config = dict(
    hidden_size=256,
    num_attention_heads=2,
    intermediate_size=512,
    norm_place='pre',
    positions='rope',
    rope_fraction=0.5,
    qk_norm=False,
    bias='none',
    init_std_o=0.0,
    init_std_up=0.028,
    lr_mult_qkv=0.4,
    warmup_steps=522,
    schedule='wsd',
    final_lr_fraction=0.0,
    batch_tokens=32768,
)
MLP neurons of a small language model. Each row is named by its layer, matrix (gate and up: input weights) and neuron, and shows model dimensions 0-255. Each number is 500 + 25 x the weight over its row's rms, rounded and kept within 0 to 999. Numbers have three digits each. A neuron's up and down rows have the sign that makes its largest values positive.
After each neuron's rows, "fires in" lists the words (lower case) most often at its 100 highest values on Wikipedia text that the model never trained on.

L5.gate487:463463480475511513497484463550453496492475497492509559532472485505548509452510476541528508484501538499519488549507541493515509483538514473483523492551482536515503538529488489482455497529496489482499471510538494493502492525493484504466479500524496511529478513517468545544479510535489497485495512479477483489526516516477573507471524485535485483492499524468498496502513492492548525497502542493530507528458503520497502489459468419490483498457439498529484459515466454479542549498513530520497492492510486498485505492498495504470508462506502500482516510490503481536509458479518448514466527463520475477481532542491491553466507500501501498481478475506528485490521498540496501525484499488488471478545521543475535447483511518490533475459517466506530487500504479528523505475476502
L5.up487:528476480460518485524480482544484466502475507508510514512523528492508520457470458547512545491506535537495473528484534493502551531551520468507525491534509496494501516515510479472485457495525474499506500513505519519496499479471500494465461510514444516491488480495503482541488488542506511493498479510471462445551491481495539496429545467522472501510503510439492503474490519498525523475499509486522492521476497528459522460484490443496468499456462490560487507531484478481501518522520500507530480468520486527527487495491474533488523483509491486475504510514522503497506460483485480515478556436523504504460518543518514518472496493505515491520495489484504522501470526501531491527517474459518526528516554528456562453481504497503543509487497473470535522466486479520484534500514516
fires in: "had", "have"

L15.gate49:482499467537463472507547518458518513436512515435502500522521544535507491480497468472504489460522500467523498527478513477447512535515521497501507519535512459549452578476507473488516510501448530518497476512522495483537524488435506444501528477504487516457495475488510501478514526448531552554506503504523467497492465503525509493495484491475535510504494482483484473498480496533491484459531470491537512480487506495497447467553491493503501477512485537512526493489506464531498515468479485513492474488539492529523484521521458514478500505544509494512491506481489484507473488473548476524535508511476475546526451539487495506483492504492504475497503544492539524519498512480524500507497489499490488479467521522525489478486486491492527528520521498503554496493509452530498532482462483
L15.up49:477482493420466516501448540498488520458516462482504607446458528468524511496498468473501484497501526476527525519471497482500487468451510454497513488497479521531491490492534477497518497542497484525532475510508468493518514556503526512536505517511481478493496504527445502506457511514499460491459446517500525476506498510503483523512515490552515515499551465490532516492508519491494501464454522510487476510523471522470545472471479493483523484500485468468506461488448506483464500457464514508483505515528502478502506487461465492509510512489515490494487500525526459485516511471496460503514504473466534503498497512465492504495477443480495521505529483511517486522498503515480522517452489504495462559546485533505488517505502534491466489461484480521480532492473490496493473470528500
fires in: "to", "died", "left", "studied", "attended"

L8.gate434:457489455452539519436476486483495500526522509500469521476520496495533499532483454491480541503500495492496541502495488532525490474474509477487536477498468528490531487493484516492447492524518480442493520520484543514487477475504508486532487492517492509522463501547507511531538472508494518448501504495467476485524473498522529503448473464522495481508563467462496533501535528495488551514519492479529519496538495544441544515494474499491520514494488494505474447499521518467522493444492538511518477513458462495495493518502475519517464494536443494518491507538522436493525525488476484518451481494502493482480486532489517528513490497490518532495507495533458487528479446486507466489483510495515482501541544438498508510502528517479465493489487513494508524515507512533547489473500493
L8.up434:517458508448464529508488491512477470480486503502502503475507525502495513518523455499511497471492520497512480505461486498500532498555462496514509505479513482505461499560519568486480488516494496494489458517543478551517460496468496499500507497551481502478489571488464501526474503510484503467474484503522521501528482465518541438480541487472525487481502520504477495538515499510513480494474467515497521464452488494504505548475465493439494509482487521519447495557512506528505520522452505541504522534497530454490529493551484495523495484497486535469508456476481481517523479529548514495483526502531519457499526526512529463445512530475516539471501530506458501495500496474484497465452525509519482485488550478553493501517473524496482508486495487501541487519507493507534488489514504
fires in: "an", "any", "has"

L11.gate229:514479545535500473470540493500494499499486498514511531496482514543551503514497539551490514498493529493495495500481510484492517455520472498523479515543526562502528533505478533469485523524486513525502518504520495492478501451473510452526497482458543528529504534504492507480465473499506480516464502470518552514475497455527510476474487455519474499486495498461520540490526480540450463513507469523514483476455491448467494506480493479503455490460466517493485484459498508504509512465526543489510504488496518507455548564553518506449532464479489507548509492473461534467466477482517484524471490510518514508513480500509496496456463515505498514544521486497507450456514498495474493497450518520526500481511478513498494504492471498521466462466476457477542482478489483478484521492510478
L11.up229:520484486516478487505527544472519462478551506533496510489490486494513495516506509501539477527513506493456424510495514483520532529514498488493487493488492479523535501505545501507522505464525492507487525491505524507519502474471468451474475466483511531532520476534474526488503464472495493531474499539434501520469475439492537497490493470544505499514523506555482524485480488485526499513457498485486517502461497503468496477506514571552502496456510482513498488488507494470530555488474539439518501475467484539465510514496508534513486557496492491474493528478509485525543545481524508523513532466491475535461493529502515494488499524508497502506508509457505480522515514522523501546524516535444525505538467532517455575507484508517503512505479463501505513520512529466529481500513487
fires in: "after", "following", "despite", "when", "before"

L9.gate383:500483519494487485497508560507526508474525508502495523505496463515499488466483506512519513466524480499512501526510537473483469525476488508491464493529497483495487513487448470508529514520512491536456511483497484458511491533462495451478527528469486508500505521472535468487540508469548485503471465498507481515538493483496474481512539475519518505524534484469495492502524544514479463462497505520534513497509532487476465469512525557507450533527465561533522518487505540489506507524560481456498467461544484503488546498451486527478466498545489494488493495521482503484482524459514521520523460465534500484525467483492459509501469494528491485517480510477495546491498508474447502508466491535466459509552515528491454490483482533489521474498512535484490507491505409513517511501492472
L9.up383:499536484553468484490486503483506488484478528477475520535472487518491485455505464480521480539504518508569463513514513505530518470514514478536481492495483498525551479503511485494540489514539511493490462531490459516472490478489502512493493494469527490513498445531486493518482492489497480499494536523493489564508528511484479529457470482498520495525467508531510482519505515491466472553537492522509484528479504517536486461505486474534487454489529450446551492492498481511477502491537454503504511536484503558538512545497517480468546527506519497510518532499505490504531486509472516489505530498487513498485461504462523476459470505493533476478496538488491491481473524551536507517515510512531482455497511473462465556473504485467495540522515525532458446504478501473515468485553487
fires in: "at", "after", "attended"

L9.gate44:511494477581475533509531512491551505484447551454471525516486478558545432462522474547523517538462511470495476514507500457474519511497537514520491506493526494506488490493486510500479501499493480499478499461515524474504506505512528470489513532491472500468532482496508456450522508468526501516493546464488507529485481516512496499529517460523504505488487500503526534491492492566485482471531508474521495520506524544555502506497523526479495477507490557461490524510492498465495503506508487469499495503516439534471499558479513494493498508516500494523493465501482522514478488489498522498544508486464480511498499514478518493507489497498519510514497496472445488484504465546510569516488480561501517489489506532444496478479509557496525494505502479508501526502505468450509520482436515
L9.up44:537506496541445487493500480477492503539499485501466492461523469529459511489467492543499501493529516508507473509512479502520489468502492491494485469515515446540497505455561508449500488492516450482482456472451503505514558489547476543455498477490500526512483512481501465538540497477538525502509486500460529498483487460509464501481527493507465482493462491484492513479553485520522519521494510507463486455518482532508477459491525504500526501498460490463475497509471485492534482557491495492502474452491503481499496559496485493484509485459527519497513513497495505495453499497472530480510520491492493508507519522459500480558531506533505492494515535461493490508512504487523540527477503538505529549498494524478559513480480488480526529512500479515519500512567446501474542556493476
fires in: "after", "1", "0"

L13.gate342:517537466501537520471504465507481548483461507491521516494487460496518486491523496465517489467542490472470470508488470499531495490503472489451531524530514481499511537514461550509464497522486520481465522523495495473505496474516492461506528533503479448508514553489505493451484482493462546491505498484482489504505478514550466513488511524518494486509465486447555450494533474482466490488522494502474502515542522456527508475506525483503495476523473528520472477471488486541543511498534509500484489500504482462484525472430522481497501490522480517490493544470465457480521539509483495520493479574510469520493526563493465530524472525480525520472521510537487468516503485482487487499490521447508508489497456499542505499525488504487471490508487558491518490476482470477538480513464482
L13.up342:463543508531475426500524530474502499501485519502523529508452504526508522480502499513510529470458516523503509450496518501517517527531538483530475512536479485492458526476466510473509501475534513501482513530486530472508462479516527474473498524436534459525498460486477510469529488510481512494493482478503477505503456487477519506472489521499516507491452481473520532449534493543526522509526489508489548489533485473487503465513505531542472458501482545461463512524461495499492507521497467499488500465517522518510515543449490489476534498464501540505508512489509494494531491494498486502489565488501489458482535489493503494495470495520483455511482571535519460488521472504561504533481529469531504496503469497502490493469528467474459482457492501485486517448512515509487511515521543
fires in: "at", "chicago", "2016", "2022", "2002", "2001"

L20.gate355:488474546455502523512516498516521548448475496482472490500508491437492495544522493464507522520487519516513498489514465502477517483484463509532497525531477515496500489479496514518522528524511469480474510518470524520519492490452508497450464497533476479507519499506494476468486506527511501501504530443511488534483488490549554525551507470497455463428554501522545484457485517531491457460441567500498474492501540497507502481472496500476490486509479524460497521490482470495498488508514520472531508511540482476470478462468524463452494488531542533511491509511494522555482484544506466478495522474530478490506468541509477547524511517487512521517467523497512511509488497477462477481512515487507488555530547485502498507490517517501488463475488509533498507513461494512508499456504513
L20.up355:500473517514500488533522484489498496471518493454468504548513462498531463520521513490534533537525474505522490496522479506494545497493472520533510493494509522471517465490513502530496517532517478506542456447498467465492476511488500518466465486508471474535531550537488495424523515498499493497489486486513487477453478499531500477515532499526476500523504458510517474509490550500504513511499524480512485501445466506504497517455505522478484520497472444507485499452527513493533528456541527437500528530507554494486549490490495481461487527502511519490509484490496502510459508521538507507497525502511469536511502520480491508506465519510488501548503500457474491550516520483503463477546554545530515537508523550517469496493548522518497527509504531501504453506442523478489512541514508
fires in: "is", "also", "performed"

L11.gate483:485506480557488515511489472498526502478505452457529491542520499515512505506493502501504514516456477544506533476513517490524474463502503479473469483504493493463476495472479524491475494559527484516520504506538488449490507538472551551510532478493506464530472506517465539492520486537506488498511491465476475467533510517490452520504497511528499517475505448461499467475484525512544491477493512505486504476515522545488511489485535500495516474438523497504530505496473500473545513515544509511530471515520478460526522512513493486450519483509529499527551479468509493512468478500541475541494544484494476492516423520494507482500499502459462501516499528459495503508501491483482489554488525477503482501550472492451498485514466501525528525505512523549479493451494444521470468483461520
L11.up483:495499573514510499508488491510512484474518489527485504487514502550490475481500514509516528494511524488522522500500504505540501470473475496499513505485485525510486516485516520484538482489524477494507502459467524469518478518506541519446471491508535538537495473483521493476466501504520455478490489443530548459499478507493551478481501504519509513471463459503558484520529503511521489471482524509503498467483485472489505532531468542507443474474447508531524518495495467541484485468526541477487542550509493510507507565488530490457465458512519510517492489506491484519480550470543492522470517486492539553521501497486499513463502504500523514522503512532497531513503554481516520532490550494499507548464509504522498505492510525533533463490496428462519531488461488457498541511510485
fires in: "also", "been", "was", "is", "business", "were"

L13.gate496:495512557537529476528533517545485476459502491497514530471497510525510477487499498516474549509498524503484508533504485515516544471504517532487512473484523521531562523497526492496533487531548464499520557501477513473499500492446498537506502473530480512499537470520499490488486511513470489547509477461470498523496480505436526468533437501453498494505501462530511549502545520487509499491457509503536523471506551523549492515511489487510544457499477503494511503479503475520510523525548497474464540512505465465464478529497514516508486462552527482515520492504503443533488467506487495479430515469490448520524476492497526533480490511501478484503448558516502508508479519505523505522486533499487490522513526494503492516501502483506541473524455493526491522506495499490514482475511470
L13.up496:501496455513542543506496476461519550504500477488512510530502530502533498500494455520513512493478463447509521547520488491452506529539482505525466519509484493493506465515457511548497521527481458496555508533541474500473477458516482483496514486502494521487501533533487523477505487490488542491445491476519505502474497448521488495541516499493487567493539515509517512466480515479517524494484496523488513502468475505505446509460518451521499503543467476495523474506489475491493496513547511490487460457555528520470543467474494496498479479476481513472474527474528463507494521541563480507537483481499528466497526503528543529503503497486498508515491464539471449490489485499513479521476531476468475503481525526541535511473472462491452479502495492499522498541492495530503490525491524
fires in: "is", "by", "as", "other", "at", "was"

L13.gate176:488509497492495521464518479510513486508511483520489558504464464538526536470482493536508521496511560503530495501543535466528485438497518513482482480486477479547538520544512499484527511519509491440448488486539514503521495505531484523460481480510511533498518508516506470483520506454531469520542504507507463515543478523483529517487497506529466507470509492468473507526565509495523484553441533514549473517474511502452468521486521501470504508512484543532465490533502470495538514502473543526488495518541542517506478524460515474507468495528469538493502479530478474550502483480476513470485499497523488540519495528457491515514490508521472531520455520521529507470527474508480483456520476483499522448494501501487495516468516520465518506498504505499485493482530464517500495516543488
L13.up176:500505447487497497466532487479480491508551511492460534543495476537498495466529501499496493501433523496502490494465482486509520468506515493502516500483487484547509508538511458487505487513509515460464515483538520452506526488507482493503455483512523534507480511506505480497452512471513495515512481507519476501568522574478501509487487482503483520528510498514467502523537487496491472522457499497556461520507495479442509521543502485464530463541519531490503524541472485525487481485476502542482475482554540549549460514524462496479519496510475529505461490517462526510509468514489475465525517520477469512498490486486513486502458483514525518538501480505527513511472452466519498482488502483531555508479514495508506473515505528513496505546463481469491531548528518511463530534529466
fires in: "have", "has", "had"

L9.gate197:553460493466481516508513486496492470495496519533486526513432456508539486507490509577520537493515527460457477488508484504470529508534514465510508530535504487529523512496473495502482502514513486429502472509509510498455498447540448477505533530481493506485471497481486509498533524516505511510529529513466473469491497478522514466508519465552471482494520545500450498490528504489517471541520563531487492533482501469459487494512513485518551488502527492471508509504524499462456516478463503537499469501531499503507469544498495544436493535494477540481473460516504533514506464493487540510475471475531505512529511517477512499466458466530492487505520486498543535484536495484514540523509510524484496494519465502496519511513505527541502487526479498491482504474518519487506457512476498
L9.up197:542510493490496515474523528512510474497473530495520499527460495519489493504502475516514513490492517535515472476523496512491523478487505487494465525472528485519509520466507498545456541512483467483511484500515526524500505518511485521523479461562476546503494486528477479485460498490506456486538525502514544494471499535494510493507502445503505498502463528507498461481490498526505520511518483475512526524530452527490476454449463468495523479467506486461500548500504505517493487522503535520532476497525572465492522496515452520481522488549463493513535484496471504489461519487463492511492478479507496524537472533458495524458476484465457458473511493492417529510517548467517490501496519488512471492531488475498478481485523530507504496500475525492524527482513492472483557518442579
fires in: "has", "have"